Part of a small language model's weights.
Architecture: RMSNorm before each block, rotary positions, tied embeddings.
Training: a variant of Muon for these matrices, 3943 steps.
MLP neurons of a small language model. Each row is named by its layer, matrix (gate and up: input weights) and neuron, and shows model dimensions 0-159. Each number is 128 + 32 x the weight over its row's rms, rounded and kept within 0 to 255. Numbers have three digits each. A neuron's up and down rows have the sign that makes its largest values positive.
A block is one neuron, or neurons of one layer that tend to fire together. After each block is what it responds to, as a language model described it from the Wikipedia text at the highest values.

L4.gate7:145122140140124075113167161127129105127096094139086147148127157193129139167118129130105136128135120124130132122140097103136150178155114175083138093161141118080145104143164160166065157156172117099123186120092166129134200141077148171104158100134146144122096157157116229153152145117131125177110102136149105153088144097149154174046107163114156164102086116106153135143080127117098117144113130136117091061106127101132111151152089176144106150164170138154150093085183189186135169155167090
L4.up7:163148137090109087071116122171103201160127188142174139101145085139120166136118135046154156147218160117165141147125115152126170131168150091098104179185141146122188162130189079093128146105087171184126109125140186135079127106172082107114147101115200114109106136111058154183122166136141119113125114122138145161130170155145092110144103085075128161102061111114133117137096113110075093121117167123182172098089058205134139137144114081137163113187188163112144172094102154096130188141140091
L4.gate87:118075133091159123078130134117084136094153154155165146145151159110144139160108185142114165121129151148082167122129184143142107154098075174134121136140142128143142101142057147132145119116038125111150143172176073135083106109097145132099124136142120085069168166111162127197134099087117095108140071115120111116137053182143177125145132147173110159151107087167071082118156181109063106117131128146080147093093122077039108128098126140116123085117095116187144188202147127160136093128121163
L4.up87:116179120120130184127095109179154105118137150073142175160081142091081093126138149114108172165177122111112131133139125154124199155184135090158123077114138129100131150108182205134155092131119116128100126187106146114098089168099143211151161131134102088161105133082067143085111108117119105113186125180150107121096136137158140131066170159143124098135087142139171176158156082113167140082128150135078132082058142080147108059094110114101184108117196162121102121104158127127148154069149131
L4.gate100:178093162106076177154159193185106101144097087108122177160082147153173117129172087157152123120167177123182200104109147147081145112165167115129110166115149082139189090109108122062115151110108130199045116093152131138161096150165166140143116091150110114155111113120119158066140157081131121153169154211104155106111029077192115089077160172088133179114165160148106105124146185145100166189090092093100153160115125137138135084156172154086140107071171146129122130113101158167154155103246149
L4.up100:138125135115167145152098147149142150130161076109121154126072112117089125157133189104048153089140123139137153052167103104079109127097115100080117128089155147119140150076192082053112184116198106109156136166145154093138135145150100128128104102105118174121144165077177167164115169087175127165113101129090071141188092144114134118125094097116127143113103115094156146139135095113146152094104180098182126127088080124151135124145167163165138156088134082103126122118139160107117091156125159
L4.gate148:151146095120150149169100125104151169107143112144101197122074164164142154144154155099105073117114085178165179116119125107107194208161116082133109127105094083183164142132140147116148130120116162174124178094121144119135176100091122199131142143202111119133155174151148119119109138108168117140112111089101195097189164103132134143132171149066119134155117207087118129088131148135145124136102148146182162058133163124167177123110128181144097062154135122144124118101123186188141151110163219
L4.up148:094155115135116178069136157126143174118132134141104137111094157119138152104161132159148120096131084144117196117126158163131140134134138131086122184092145124137105140154159084146203116166110146166143132110149150120182175141171152135132094165153120161168214138129110105076152109142176114113138126073150165129093120133132143147145141196128119120112143135109114134171079155086144170098154124137154132105094139115149124111143157098078113105148136143116122102102138144182115113128118107
L4.gate311:151095175120128116105194096135177044094123153133092089125124109130074120134095115088103139162173105190064126100148106074105116092111160051148168074123109104135137176135119162181142183160070095125067137196155103062108143133169139104184170119122102130183112123173144140143193074106142089153091100133087110114087122099124138113195077138144096181092093137120162123131095118101147110146147100134120058106166143166170170100110127144125189118122125179136117111122096175116136109063102134
L4.up311:145113148075134153068126169138170092084084157153068126182150073107163101125064126111135148071146159106152156145147144112134094097173084209114098141216114139136077178140140044104106103115169149157100125088125182107141125132134108129123137056133128131151139131175054133165126177152103097152100115129094119144117071141138104125152194162196099110113099149175162186115106103124121108111117142135116152165108088160156159135121110118176079179119145151121098117127130148119109099107100146
L4.gate465:154131085107135124134131094098105088162157130209146095127111105116110081142110197135150159151211151119144098181089156129131116113173164147134136068204134115235122142111101125116088132138062077063180177133165147144127148083178119116139114189142087091134129128107116136063122132056100045058098128133149079132139176103117141114155121133062142097114141192093156088103120088164093145128106123087085094171102070149119129163120139119157123103101120127131118098110122116193155135113100104
L4.up465:134105080135144094162109141075060168133170142122117099153096140080065138086123123111144156097038185164141103124103204105101138104155090110181083177116113164172114176118104106126166166102120210123150165141115173082137073187127165137174122116152097123106081118102131104199125129159174161139098174042101105157145137150189123101174126138102065118096170191124128122197123062111060086127143124141141177114079121145124153118079128143114078188128140167176114172107121156148091163110123121
L4.gate488:149110094102121199128158118170165152162099118120105175139092082166150162163117119087123168164171147093112116114104183107097107154076094115103105109134089138103143187160080125140127158160127196109140135099142124118100103145122193196099135097160136123144184089170186092133106120131169113108137116174121121093157132140136157132162143131137105107078140110149120089126114112119133127163171129117122134141152102136143150055092118122117145136200146119108176119105173138176177136147154104
L4.up488:120119105154193138086159175101167153166089090168098155138081200143065137085108081124102070096075109132098171180093135059074138083129160167080108078111135098161149145109144136094107109086151151157102130179148095107132147126145182153101103132137140141154132090106174108136134092113130132143126095075059107095104187121108112184158137138100085144152133148169116158158123103148096122118158124149101139107097104131097112070178152089090173088131104144104108103136072155181085117160167129
L4.gate764:182144074134135170108105079067147123195154140154105110142101110094095117124103148132159148119119145143126087169166109119148137112102032117101117122167137028107142113136131148076053132117140136108220156107081129121124150185154161119186157093128112110129159086096126096111114106115107116114116168128165196132159174201079175134104177100123143154104125111138164128143093146105080070150092150118130108054098143139148149181170093139134131142167103146151117174106142043103125087118175119
L4.up764:125051111128104145114104146074090115203134091109134175145138121074104153136182104122133133164108146088125043117114121116122173086133166168134145136145080139134126148113151111161089125090119154114115152136079128101198137163086119141174116188075131093081115158160120183135065051095070109100121168151137111122183178146095128117170129196088111151158134142113119082111118104123096095124050158132112126139107103090160144131177121115093123121163070123129090140136111096098130093141163110
Section heading closers

L2.gate22:094095150158121138149118128072134112113113133143113127100136133118126147179148118111113170113149177168148168122142121169154166119129085074105136166144093171103114083178196136130090142191069083143074142104107169099154126088131181120186197112138120122153106032150195139089138146171127171137122087163081134137129147192133097113136150122113117126126133154093147108077089126113122096171126120105074108084142197134129197153158164134147174145086096121140094100118116146086166142103190150
L2.up22:099090054075094139164129147173115100162128176123039149096103112105173102161120130128106143207139161110152081143102093093078188167117086128149125140108137130146159119125144141138113111132172148128113104127097095139110131060102113078046135068119116128114144144167114155138117117113144157070159150134156145207144154181177102115162145181131114071119093135089094116064063141079125140159107094101138141087097204160099196069211096112148123120137138070178101112140099126166157165142144177
L2.gate32:204080135126128192082061098060156082187128169127156129194147137105109067109144079120072115155179116142069098181170114131075152076129129123155169091152161159064122110162101163128177142087114108117193118147086118118115186123183171107151113117091113151134109108086145152099142130185166105150158139132143148179163124082148150131105100108100146139156102103062168115213118175074086104123158056120138128132083161145129081159168130104140096086137114159124182156132098166165132145116077146
L2.up32:184153093110131142139117096141186173149115149127093130149120115123089122158116134133120112087144148145183134071089193113179156099105102194097147119123188131071140137126162103081115153119136184129098164091088138155145118127109200117107160084173108109077087095098081129108145208153104134106154152157188194129112181133113170149143171131115150136103145147123150143134165124103186147080122083091115161122055116197144114126185129117116106094120131088098146105134092168097108121128050166
L2.gate127:058132089144132141158152113144109124145149100118100176135111104152135182113124097099136129063151133161181100138100149144146134102133193133133130193134167075141092127136087147149046125129128135119172121126137100100186051138138168109121121135123130160193137193155114069095095127114103089164101110155135083201124145076028145091142160162147154137079127152103074093122134156130116125140136120085185077197120122132127149117117086148176128084107085152147169145130117129145051124072135106
L2.up127:150114050077146149114171103109091090206178157084120178136035106160148097150140126155173131086156050150116164086108119116136152108162148123133132150122132112148164125123096160171141127148073133122191113117153128106147128152115109209165162151146163151143109124128147171118121112178108170114146143113117096107140157093124110108209125160102156116115123094073109062101124196171175171118189141086134164130085124113115211172107164175154092128203147095150157103113110134115090189112111114
L2.gate359:107115156168164146095119077136164093151075125121097095090174086132107205187178140119178108140140097123128140175088150133080156137130149148106158048152118129153114117187100146141168125139070111146141089107088112080132093130118141146159096079088166102116096110102167140105077145127121124094080114140120132141159148054148119100125136182143125192119119088113155128107110144114173161114087186107121122142098123114188123118202129071078146107099148115173101132088091101109102118116149076
L2.up359:100119143133114095207102155152130121118151104083113136085151201172122118174162093151110106085117108114143116143097151122153116151148121162128072156092142146125150111161189133141161155179107123144160170116123184138143113117079167113125085117186133136145068102101096130145103173105108105155183145098163140102107066142135116170174200108079172176133146084144065167102138102134160135080119116159129157149136147082162120136085166123111083127171110176153133125110115174167095132085117180
L2.gate417:164116096124094118082101117165141091127126080099151154107145117117134087095082099123122068069185148119121110213164129077102166126094098107101114108111180052153115154150125117137133156061135101098117163140103137128187170171215148129131158109131048147118104151091111144079137150162081109151081058147166088138117197091137102150126130096177145160103176138149183186094126149119114079122153086132120098171142128132188144142122071117167086188059170094122155135103119145115133115140118125
L2.up417:189158112103154143135177190165199170074147134123116094116109148141129183145200081107117175158136145093095167129114148113138127193123164131118137138149153133116116138166174101119136075101116106128127198136058121100134148199113156061074093133152147111170161153101123138112124141140152137117107106114113107142118131117131140092139124214147148113079223135132131116133162168136134130157093086125151105107150162125128200117135100097106135184122126084151167171143170130173116051099147107
L2.gate760:173138040119090158166152167067133105141161026080101122108181145150163131175114130120178141137114188107156173126106114151131066159084146146139114092174162146106133099174100125114156120116147088113152109107138115095154196095164205093122126120082145175206079129101111134092170126116118102092166136117115147141104109058163144090119205140130083142121151149117132143100157149149161100154097153056123171145092124092153169105092134124161149140100172134129155123111139145137112129129181126
L2.up760:100110065113117106163110117115129117093156099137115138148140137090129091102139181150138203114161087129171173130108103095025120127143127142124185129160125108132133135124104139147133130086163163103087153123117140078108099090174165178059097149101140099189067090105163117123116140162098070170147106098143101094163104113110121094109183109166155125107112092127111104120090115066150106134128142088078120097062112070153124173144185098139136140143041094143178085080161074113126167102108194
L2.gate781:167096118152140143074120152150163175139155098115083126144134108142085107165177125063119124140125155103145053124153167138099133121163144133149121117200158109131161074145110143149169092175064093132140163144142088120100132102129141140128098133065183053129098121158074124144172082171089087160173146119119084140175120100169101132161126081109141140147160052177127095097058179153134185149143177125106134096087147147150142059107123113146136155077128204145150086222135173132153171084148106
L2.up781:095120117099059159108121100114119120135101152146119112132116086158095150137115152118130126164087106202175137125137099150088112155177057106139099124106072156163142212185148119102143140139121153100141149178104093088132057151166157107136163088190124091081175172157104087145093113117110123124111107181135110193137162091119125111176104105109118205103139133135103140093106099126143068148196135157114144126088125173095094080179079124165177193194119135093084175145149130135111109148136136
L2.gate813:132112147114126136103125137170106126134114077077103128169138160110184050190165119168213125073130150122147139212188109130087119093130190132137145104103136090111101084153128106091075117110159175161170148141148085128165155166149136136132081134119123143123108153092088123152099150156190121084097156094120165132156162118161080107179135145115148132093130111116103115106130130149138170111091119115122091120108163168133155088163081172096131133157119118226145089152159125150133110100138143
L2.up813:148143134114156074141128093144141120094117149113119138110110162110134163104165156142046115163110122141097106131091076118101097119159109141107119124095182162120101108209175141105120186186102092150139142116068112106137176166114081133160076137126119111169162135112135161088189157173132198160140157137174131132106093076099164130138114167124154131126153075117099202117147145163095153169110113170160111132088129146149140146101103191150224167142098064131126074142137133116102129099127199
Wiki heading closing equals

L6.gate73:119101104143074179138089126138215105135123124105223192133089147152118158143182141090169143156117197147077165152153143124114116102115103150118111092112137135170125115153084155174092139174089119120151159160115121084136103142134162138108093165152108124123138092087094138093108151160160104113146107191077120137081146117121140198118166113094102133117129139113133174150076169143115066159112169183110124184141183105090148133097184120061122132123063139181127118137125136099078168142124151
L6.up73:104115155162170131101137168141170116121189083118120136087153150119199084142097149186105164145099123116139163134116188168057100069204086150165127132121175080160110050126204099120119082123125147167107149156099104087067121157147138158161132146120105125117135085136135173108136116124191099099173154097115115065155129087107041167121109084116145105133115151156156097092151129067109142103122101086168151152098131138116124155122118117119176105134061119128086145211163145161077136134129130
Wiki heading closing equals

L4.gate10:118161192151089114163122056201119106142161144166122100128153114153095187094093159207093139166058112140118134130165155154125097099086130129134134094100172199136162136103087113164161155170078125027086110127173144042096137090145150083126134116096178088126077156119145115120152143181142145115087122121168107087145124074100101161088110147148132088054139094103126129067134141175133104136113090176105164161140091147170156114150117132105136115075144161093097124139135166153110137129131161
L4.up10:090131130126130128147131132157117118117140099148111102159088167119102116103081101101161105108152170148113098123119083128079149084165093137084161129108072059160127092145129138157091138181164124113184120111130067151140140189140103143117120147133101133118124182139080064158100149093123105169136171095121142099090176155098131139134083106142060133095082096114083138096106121149096096154089201151140137158099073114159153141137167112101083170140075133085160069139118158118124167156057077
L4.gate45:110198105143141126106084091116156076106163113147169077159149146120137141154129089061162106189106144118086126155090145144144095104137109109147110113116173128188143103058095122068211105179137156160152140129087127162110191115156147140149133113169127138109172121111161194105134153111139098131178128146122132141135151157099082103095135101165146163102096040136143132153066180108138149148133094164126064148162134114124148128081073112120104178111114097167199086122209162184110124167183141
L4.up45:151142110112131105163122123110124092137079160172150156123134181095123204179114143173127138169134159126154139104110119086085105089122099071167096156111096097115189180161113192167076118111074097075154087171085095150174094112105212140101097139104151143158153152161120151112158123121100140172188119138144137175121080155179152121157156094128112085112098156182165120057079132172103147103111114150145095113115170173202154076128113113149063116100109126120103143122217106150132195157124154
L4.gate104:068114149087072150092102164118128139138123124124113088163101110138137098158142108150124105120108132192166135136145118113083156098128156117162126121125128094110136090085090107141125127147132151107128082076164156128083187099101127084112126124218144181118115089154136161136114092094112129144207117127156127087194100097115068174173124140095169115133139162105128110114095136109127090093131151107119085097106145082075099060079091141172101116141159160133137117122126181161140124122160149
L4.up104:123115168119129083089145170165134153151172088153083125147093132162081164123063140128171129150098152165112127104187073113127080134160139136127142100139125129114150062151117134198142102134136164111155137134106137131201137131133156137167135200095140122189160132117165154107126153136188117107159064171121146103113120166156116140119146093129103145159136159082140087148072108128177171178143151145156146134122095110152169154114119098068161135155191176167140111152161062125066131137160164
L4.gate152:145101193132144153093081143116083118144108114119118048117087147112060109154161110093220113063168076160141106116094152130138123141111126127098168125158147111116091143090116082047088144171106169128189184107137099087140114094115153136156057083115143141081124093185066143078165157130130171122086124154098168099095127108091116104107151119136099152105111137112098172125100131157125119174162142137092153133145135114113184170161149136134126129139077169131076126144118163161115122080184104
L4.up152:119107060126096115200080137185130130128100103188137160139189084090132085117106147102112096144115142098055140185089127157163070163107104130120136130148156128167204125141078110154080136156100124104145053116092198092106130134097147136147173152115159152142141135154193170132114185132117129128178085186207092136102089153137096186125105109138186119106122192100163172128126090120123090121173094102144152182169061127103140082086106152131143085083166160140131122151161125146124146154142100
L4.gate251:100144076203177204136125129121138139115158073098136141104140164154087201123113083088208096150137135130114108148091108145160075123157107134195164133105112047124169074150134087124181129130096132167138071122143127070065130098098179135162102125133132122199102116162107152079116161116130141090130161127127130064105097091163066183123155120112117085152126108124133156133116111117116144084160142113077166158124115119179149096148117129131181120047118126135097147141169104157068158159129150
L4.up251:088133183107139139178135092160158173124101084147119096121178059128145133116141160083165121127150130136091116151112144141039141146153156109111125181139060129124115099102132097141145118146139133162079203174111059148193145095101108172058094110142118127097091147140133175169167093064138100095154131124121155143122068121136081131118145103173102188140131137164138177112135146104109120158123075114108160113120086120129108135149126088086085125121125187121140131069117203144149144096103127
L4.gate423:133096129095050078144133159126170112115116162116122106097102127130138154093131131099031133075091132144110120130126097119094122094096138062174164118092099129177109145112178151138157095180042143099114082091164150121183158088075128152118132088169149094103151181140138150120103122110112138138147134125157121103170113199230132061163123139138119113177159116140107163139075188129117144144090144136122114084163135133103125158113093165185139137131132154136149078166156060108139110142213125
L4.up423:136066136110076084113148138105163147113126093150105071117152135139090114122058087166108071172117087118119167105137133107150147114097111144157146116102138091088098159091070097132139130146126151098167118141117127088156133100174114155143092192156131158177168094144116153115131101150082071172095202137202079108061149135139112158126131100161140172102083162109135104157129134118177180128131202130146124146099104151108151140171096111145124167103157140144061178124130105197099141131132171
L4.gate425:085120132132121136110126146125174134187149136136153123114179164182162087135111186113119096083097177167175086150112195131139097090115150133195215130094119070159049134146148133136194095152107120134163139155071137126150159113105149145157193106095133163135104166173135156100173120111173154130120173110173125138091141109120136144098145160101138157161132163119126171049178113084101109131127126087168118116112147142103114149080089128213172097132132176110111087138136087129090151119183141
L4.up425:135121121159076143106133131107061100117125118172059131154145169162113064120101131116140182037095159148150170135139141171116155147103145152128147179139173158131126112116128150070066143146221146147142135175155098140131056066095119099170074082091085129139110136125113137105135100111106139183141132136139153112103105100137104102151157108104090121113137133092124077084128148155140125143150154117159126148125087141126072143177070102166145103112125150182075147180095107149142203073135127
L4.gate610:119098116136139155101088130156167159116086098138095145079099169124141122087155118110121157101056101138131100192168111093135095141124192086108169150115109119146171115180095154106116096156137151107187187118129088123140122114117121174105166117152174139164121099130104119110121106130097135114126084136221127118188131151121130095080145095149163180166114087137136090121139137154087153134111143113142092156112093124106119183107109130191132190170124080057066152145130206145094115111174106
L4.up610:132118082160148091198181136104122154195096123119116160095123147120127099190146117128140186084116134136111193100110133147161194150098145108165110118155135140038124138140138117114150167148169123150112096139112105121118182155173154149090126176143103140129173131156149085151109071081139105135096160118155153155168113168105135079179116139088132108146134159102065162114138151135129173116191165121119120123104169126168112120144116178173107113112157144160152126157100171193127174150051133
Table separator hyphens